Weights of a small transformer language model.
Size: width 256, 4 heads of 64 (2 for keys and values), MLP 1024 SiLU, 16.5M parameters.
Architecture: RMSNorm before each block, rotary positions, no biases in attention or MLP.
Training: a variant of Adam for these matrices, 8475 steps.
MLP neurons of a small language model. Each row is named by its layer, matrix (up: input weights) and neuron, and shows model dimensions 128-255. Each number is 128 + 32 x the weight over its row's rms, rounded and kept within 0 to 255. Numbers have three digits each.
After each neuron's rows is what it responds to, as a language model described it from the Wikipedia text at the highest values.

L17.up534:120119103107127136103119091107081194107155148114102095091102110105114088152109150103106170129122171181098168150118089143143096185088156095139150147135106134098113171117123083105139081159121143099171131123124112123134149168110126122122125137123158085111171157130047112000182116125139080103144048160171181078143087141095093141120182213114198129133091175101120068071156180164097105105125
Responds to: Middle or final word pieces inside multi-token proper names and numbers, like Ch-and-ler, Rand-y, Delgad-o, 1-9-94; occasionally "to" in month ranges.

L2.up686:117163139185147115103160147118167131114166149103195127117080127116089111089105167117145180114135143119119069129107189140138091029107150158150138182142123136142136152044164158154114100131114147132102161108150097131174128130202133149128134092116121153154127127122138146127114111160140106137123096140144141125046163122155137174161116099078096142121210109147076188173124108136148075125114
Responds to: Word-piece fragments in the middle of multi-token words, especially names, lists and tables, such as Jer|ry, Amet|hy|st, E|ug|ene, Wors|hip.

L2.up321:181113124086143113096083152139071133141141102088171179190135157155172153135160091170141134122119094120152137080156125112100180177100140115131170120150109158130113131116135130146126104143106135155187078168069101068083129164165102114130134160180108132176129115194098130128081139184152173149082146137153099126170083133144123148107166068151129106142087151146164098117127166092134077085120
Responds to: Word-piece fragments inside longer words, e.g. ict in Fictional/Victorian, it in invitation, ract in abstract/fractured, and La starting names like Laurent or Lafayette; also Division in tables.

L12.up445:145118171172135134161134128086144172113094038100081121188149192105144127154147113126127120144104111103116067098109151179162109066136078107181115062143180101110160102132120140126165113076150143139113137170185167124143107211136158188132108107117120115113143139120035115132070176154156123094143139071148106173160149112154175145148096081107073129118085085133117132141129094077089104079137
Responds to: Short word pieces inside a longer word split into several tokens, such as cons·ist·ed, ind·ust·ry, Pres·c·ription, U·TC, and digits within numbers.

L2.up92:118141164112124094099129176131093084127122137115045150152138115103140143147145109206080099089113097141186140162064108120129116116199062126097123085084077133139109056145101120109113080118076111119123058151137165189123118194133109136126117108111098125143129113070109103128123107133024144138127127156116102088086123109079136131155110119140133151099189105093141138087126160234129113161165
Responds to: Short word pieces inside oddly split words, like the ran of O-ran-ge, the or of h-or-se or may-or, the en of Que-en; weaker on words like Grade, children.

L2.up213:150147113113086166104128093147126131128174124137125112152142127077083124171128136182173156122097112124146115152184131121140159085123065152112131172141128135153148100114136104123101202125137165128132195106136102042055057155133134185130106148171223183071131153129125143127128073122130159118123144184110154193150107135133051181094097162120180123115088090123104166104117089186087112131186
Responds to: Word pieces that finish an obvious word, above all the age of aver-age and based in based on, also ac in f-ac-simile and ourt in C-ourt.

L17.up467:167135090131128094163153131149095126080128121075098111105155151118129116138135160081135066159169119079138150156096113196097097149111103137132114154156163092183123070143034142139103068135122119102063096128087214138120096133124146134132131153092077126150100101122149189148151095143129128166104101162112161039129075112096163142112167090102186127116131147115123182138113142136140152158115
Responds to: Fires on degree signs after numbers in geographic coordinates (0°, 55°) and table cells, plus inner pieces of split names (Mel-uhha, Ind-h-iyan, Lou-ise).

L2.up266:129182106151093103156159130090127134123145146146133131120153146142138076099079192146098124124098130139175192207155156131086116099156103128116082133147151161171146088077175168145115189117198078129102151133112141111109063169116053140129110130127080151118129103087109147127075069121095157119125109146151136107075119117144171178180065206131121191123122155121144175128133144168168147144172
Responds to: The "op" piece inside words such as adopt, copy, population, top, hope; also " as" after verbs (captured as, played as) and "University"/"College" in institution names.

L2.up801:174189166156131111095109121124189114136160061149132084201170143146091175125086132100163105103134177184088123129074163126169143089121167149090149147090141111167163131150146189101165108183053205062130129098109165166109074184118130091129108116078098091132128208142127101127159118196145114118107112166132050165145154119105165146156085041106155113164118104109140145165179161101145137150098
Responds to: Word-piece fragments inside a word, usually a vowel plus a consonant or two, e.g. ans in Orleans/Kansas/humans, o in cargo/Hugo, am in framework.

L17.up340:133162103162122139153113126107126141155158119120117113089168129125124110145086116175117168167106159120125113218156094099118109147060152110089164086089115157082174155087140087135104082139137148129176121117181112118179154151090071133106154145128108064110146195152183115000179117083142106151146094148097182141172143150143077135087179162100170169132154162122135143115146133128108122120104
Responds to: Final or middle word pieces that complete a split proper name, mostly personal names, such as Rober-to, Nar-ay-an, Rizz-o and Alonso de, plus number-ending digits like 18:0-0.

L17.up400:133121118152147176092139181157120068116105131136153161176130123149153159171140134158154082108187081141177082079167160113159170098178103133151117115117132134161129072107111158153137193135146131111055116122095191072098131116141136162121121124109117203117140129111198142254111104163111171137096188092109094143073196137105148126184090112144112095111124068130118126152157099125145131131137
Responds to: Opening or middle pieces of words split into several tokens, where the rest is easy to predict, e.g. Soc(iety), stat(ement), rece(iver), and hyphens inside set phrases or ISBNs.

L17.up115:117094058147150108119095106173143131098159159133158131189126106117130141130103145106098150132152087147139139121116181048101178148180119130195106182125131131138054105187104130117125123187067115070107080134070124078095116134152203143130172105154177142133140109108060161219131151132090115105138086114141127115091144150120125137182115182120124108097138137143117089125113160138119108092166
Responds to: Percent signs after figures in statistics and tables (2.8%, 15%), ISBN digits before a hyphen (978-), and word pieces inside proper names (Kędzierzyn-Koźle, Motherwell, Winston-Salem).

L17.up76:134143167107071130153111096115132149150119109104111145035144150094101127099120143116148141156108146108101158125107097143139084152080143101076142153109088145099153190121138104100116088092124142138152136122127096211169179175128083104000150128156113090109116120146066095166162139135130109108146112123130100108163072108122085160100168134125116142119085157095132112165156139146117113138127
Responds to: Mostly the ebsite piece after W in infobox lines like "- Website:", plus other easily predicted next pieces such as San Fern-and-o, f-ight, Baltim-ore, Cop No., and as well.

L12.up408:122148103096128118160169101072205157226074115121085069123165163086108141115112126099165097162123097134095195127060121088152092211143065154154111161171125130152110119210095044179140139136126130082094107122133141151143093141136140120133158116083152153128135137110113123125105152101133113111144134109140060098124132140134201137091098079127145163123133084129144147077126144104151147074145
Responds to: Tokens that finish a highly predictable word or pattern, strongest on TC in UTC in infobox summer-time lines and census percent signs; also mid-word pieces like em-pl-oyees, appro-x-imately.

L12.up455:167101157080129154132095136090108085126102074102189126138106151136134162132153086077116099103106142068091167141141127106139205187120126102239116189168135156106131165099100097190066135061114129190120128099166135181105135171107150173122139136146134187113139137087100104133083112088155103099083116121121124120183139122107157125108163142080094144148148150154136139139113104108100153179136
Responds to: Fires on middle or final pieces of split words (philos-op-hy, chron-ology, Cin-em-atography, Azerbai-j-an), and on field-label words in infoboxes and tables (Location, GNIS, SMILES, UTC).

L12.up871:099152132116116135075153078113079195091102114123109158135123137146151160107191144023151122102114140106147123087059117160179078149111135182134104134135104183112143088187088153118160127111131142155154130136080159120204166106067093193125187156105117107147132137127109175136078125141150102114129071156145149114136092108117055149094097104174109144130109081149093140046111175124122146101126
Responds to: Dashes between numbers in scores and page ranges (85–98, 814–848), percent signs after figures, plus mid-word pieces like o or ro in foreign names.

L12.up189:188128112136104132149189135137173141097170126165156105161088159113131129101131201171109095179135100147165109067138119096161134050094092103123115145087107091090088129137094143105163087181194144099099101164146134122170135137143145212132132076167148069115116130112076197138156092121105113158131092151128132113123071118137178141088150133123049193112097162140117078093134137149123112116120
Responds to: Short word-piece tokens inside a word split into pieces, often in proper names in tables and lists, such as Mozamb-i-que, Br-end-an, Cord-w-ainer.

L12.up621:156158059115112126119130135090120140124149110110151152163079130116170104122156131150117125078118092095207170089125204165122162139163180145146167106039192083131136138109127152169141078109106125148143119150112149116136119159138064145123111108139108135135132125038049149129148073139082149121116101186112129154076149125164124081119119111119155106164179138129074118131127139104129132147105
Responds to: Word-final fragments that complete a highly predictable word or fixed name, such as the TC in UTC, the op in hip hop, or ata in data.

L2.up516:102117138124106130114123113146100138255132121140140137118137150132124138119136103154128104142132116137134136137115137140120126124126140111133130107131136108126119110128129100122135146131119117125114138097145141124118129133135109117255156134093117136104255142141158152255121107114146132137125107105145139116077141125157147116126140112124094107107156143121132130109119131128121128111124
Responds to: Pieces of words split into several tokens, especially a capital S opening a word (S-ervice, S-ubmission, S-andra), mid-word pieces (Har-v-ard, symmet-ry) and CJK bytes.

L17.up662:121154144124118098122139104139131145109102167105152116092133176105108128141165147164129077148132120121097149125139177043119139164159111161184078112116137127141163103187153204059101132149124126084113118124119136122164095113179146158255153102180118128090000125111067153255118139102131161186173159114081147103109143122139132117166157113153110127117092130162120145176080116143154109108155
Responds to: Word-internal pieces, mostly "ran" in arranged, franchise, frankincense, entrance, plus weaker scattered fragments like "istor", "ult", "st".

L12.up107:153191177119126119111179149144218136083111143106162168145147133131108177132137128165117145124075111224103177139150126089096174140116065111149126101118067171129101125081049091150159179145158150147093138119132143122151154124142155149129122083177120111152114138163111138137096107156156140156113080098136131068179148131116116178145169098177143140075149205143104133172125138089096137083162
Responds to: Short subword pieces inside a longer word, where the word's spelling is still unfinished, especially "ac" as in Pacific, facilities, capacity, teacher.

L12.up171:064104152111156140143159129102131084144143064126103130155080107136152129150123104119143169179114106139091103155092090169136085110094115135085129139133168066161182105133193142140144137137143126117100096133109172117077106120126121138137142135044166102142124141139064153136043168134097117091168138071176148136121196127130122130103129004159133162090163073158066092141096162064118109087139
Responds to: Word-internal pieces after a short opening fragment, especially "ar", such as y-ear, f-ar, depol-ar-izing, W-ebsite, ad-minist-ration.

L12.up947:143162137133159084105146097085164146160156070122137069048141120129118152131144177223148122202159097203139097133088160097121127128135137155122169169111156162086111104142165185075109025090144103114182152079082094146085117078136199152135139125187130068090127131129158102125100098063156127120135109142172064161170085131114119190136107200151076165108111160123118075135145152187094197129187
Responds to: Word pieces that begin or sit mid-word before the word is finished, mostly " so" opening software, soon, sofa, softball; also fragments in names and compounds (Art-em-isia, Nok-ia, over-hears).

L2.up7:094166137096133115124148083114162098119090150098159172119116176108069112159150191180112127096145107131184103172114144115119148115113159181090147096162117098125110088145146188140124222172229135153162093150107105125143100146137125125129196109105219164103131172162139084127138121156132158071139078058109112152064127131145111126115106199171174116131168040083173117137118154182104148170164
Responds to: Short tokens that can stand alone or begin a longer word, e.g. so(ftware), He(adquarters), Le(adership), Win(ston), plus sentence-initial He/it and degree signs.

L2.up260:130169113157123114155166157081167142137076157123116195108148150184177149182132088133129162100138083159069222142121101118079121134119108131136080160126093170120135132127170104153160154092215114100169106176089097074104121124154131129129155105143185114131130137110097151127111122093172127195119154115140111082104115114102177195113135188114146133084123123133142134126090182127151136146162
Responds to: Word pieces continuing a word already begun, mostly -ist and -ance, as in stat-ist-ics, dist-ance, surreal-ist, plus -led and -its.

L12.up812:150133132129136124091142080149093174145148135115197121094115124125143107130165093127146156136132141207110077028178110119122182137156114130180112150175098136128157108127131156112158106119085172127150102116083090100190071134128076142139155188177185141168134163128156137125126109095138084098172098189125163109140110125176116121113066144139139151179175157129081111158117137144054142151054
Responds to: The last word piece that completes a split proper noun, often -o (Buffalo, Crespo, Tobago), plus the ° sign in map coordinates.

L2.up781:081152120122101113116140114130168126118122118202183154169167136100135130185095114137133120122103127142122142102141131113065166095180092114153127050092109148148168129225112123098146187139065196086122106086136080163029141148122130118129113148147111167124127163086121123128127157100152101108162149108102159113149080120065140086130127145110138133093122164132127139075155105138152201070203
Responds to: Word-piece tokens, mostly "o", that end or continue a word split into fragments, e.g. utero, Stefano, Colorado, cameo, plus "and" in command and "aus" in Mausoleum.

L12.up470:120133088174151146137125133118102179182030189160152081143028119129136127096095076114161096163129121131120157135119079095148153137130159155113175214095145106104120068053097075086206088117121163175098114092079165169137160126116108120144126126118186204175139119124190112117136101132105172118131130124128119146130148126158113132074093095093140146073193101127145109087120099111150156141116
Responds to: Word pieces continuing a word begun by a short prefix, e.g. ug in Hughes/August, oy in Cowboys, out in turnout; also + in UTC+2.

L2.up55:112126183120150127115117053096107092108123121100089106137130145139104114097158152155095121119093098174162165104110125120125137067091151222204146150151105086192110125116162135044101146100129171124159054103123100140130150125119116099129066077033096076074136117097159151127121088197123166131109128154141125106104063093079164121159161157144137181069160114092084159138133075135153104145117
Responds to: Mostly the % sign after numbers in statistics and tables (45.9%, 79%) and in {% template tags; also mid-word pieces like -ent, -ins, -ata.

L2.up848:150116134134164098160156165125098114143086163071069189127139133111152115090150158107165127135097136197142158129079102149215108081115145126159123066113084147107137108112125126079138162145022080138127000157109163117181113138096070137127124101117078052112132110129132134128124121111102064109108128185128096155075122122148108130138161130157116161094148162127157102128146103157121161051123
Responds to: Word-internal pieces that split a word mid-spelling, strongest on "aly" in Italy, analysis, catalyze, plus "us" (husband), "m" (sq mi), "el" (eliminate).

L17.up654:141105125182080142074102138147151122111146126147182130226165119133129142130103183114145115153094117147123120118115129108096141110157081108147103149110152166155099097154143122102128130178082085108068128174150156067048156076155198116238128120139168157175118110133148161200109160156090108109131146102129127139106185141046165098159136143099098118096078086157143131141088072119124121121167
Responds to: Word-internal pieces of words split into several tokens, e.g. dis-ch-arged, sugg-est-ions, Eg-y-pt, plus digits inside ISBNs and capital first letters of names like S-ascha.

L17.up411:130090123139123181160120128143121089122154102130088172106130132159167125154101114181133062104191094089125161117152157124128130109143133157148172115096110149151085107167053149187120150132094146100078147137059128146128110141083159154035164110151083145190093151123107099255120120143105142121120163126116090141116152126139124138180140154107125092104077067133121132166156136149164139133145
Responds to: Final subword or digit that completes a split word or number, often in lists, tables and headings, such as Me-ets, carn-ation, 17.-9.

L12.up776:106071173131065108085139123134117094109135109106085141080170142135080085116154088142198146102175163166078086101054213109125139120161115130183074024173126154177108193154151188096102101093115123099153128106105123134120130120140176072119159122154131087131130115135171105123122127114198134089101116131121128144132168149130062089124103129093123103149123058113180142105159141194076173147173
Responds to: Word-internal fragments right after a word's first letters, mostly "en" in s-en-ior, s-en-ate, s-en-ator, also Gal-en, ev-en, e-arl-ier.

L17.up199:098133089112115097126130156129140115144132101117103109158147172158178126119100078168123110132151125118100130124166111080108107133112117136101208101084096161120142149095117133173086087122132131144115160176126099141118169134062132143000127136142118158168177131168186143172158113117155118142128093129158119189146129150156120134095123148114159105110191132096117116145115093109156112130119
Responds to: Word pieces inside proper names, mostly after a capital initial or first fragment, such as Gustav E-ri-ksson, Finn-igan, Kann-an, Jenn-ings.

L12.up235:218114178081218169159093123148098179110112186136023108109112137115160128177131174087093067139158127090192119133118139127116112101107121148113144154078091049158144115167128098117113165157168123124161094128095154111089124081134182127129125097075094099123120132157109128122115120110095095098177157165099142124158103124158099129076132176154146124083109123126097129174151142111122140101119
Responds to: Word-piece fragments in the middle of a word split oddly after a short first piece, such as w-ide, bl-ue, v-an-quished, de-ep, and name particles like de and van.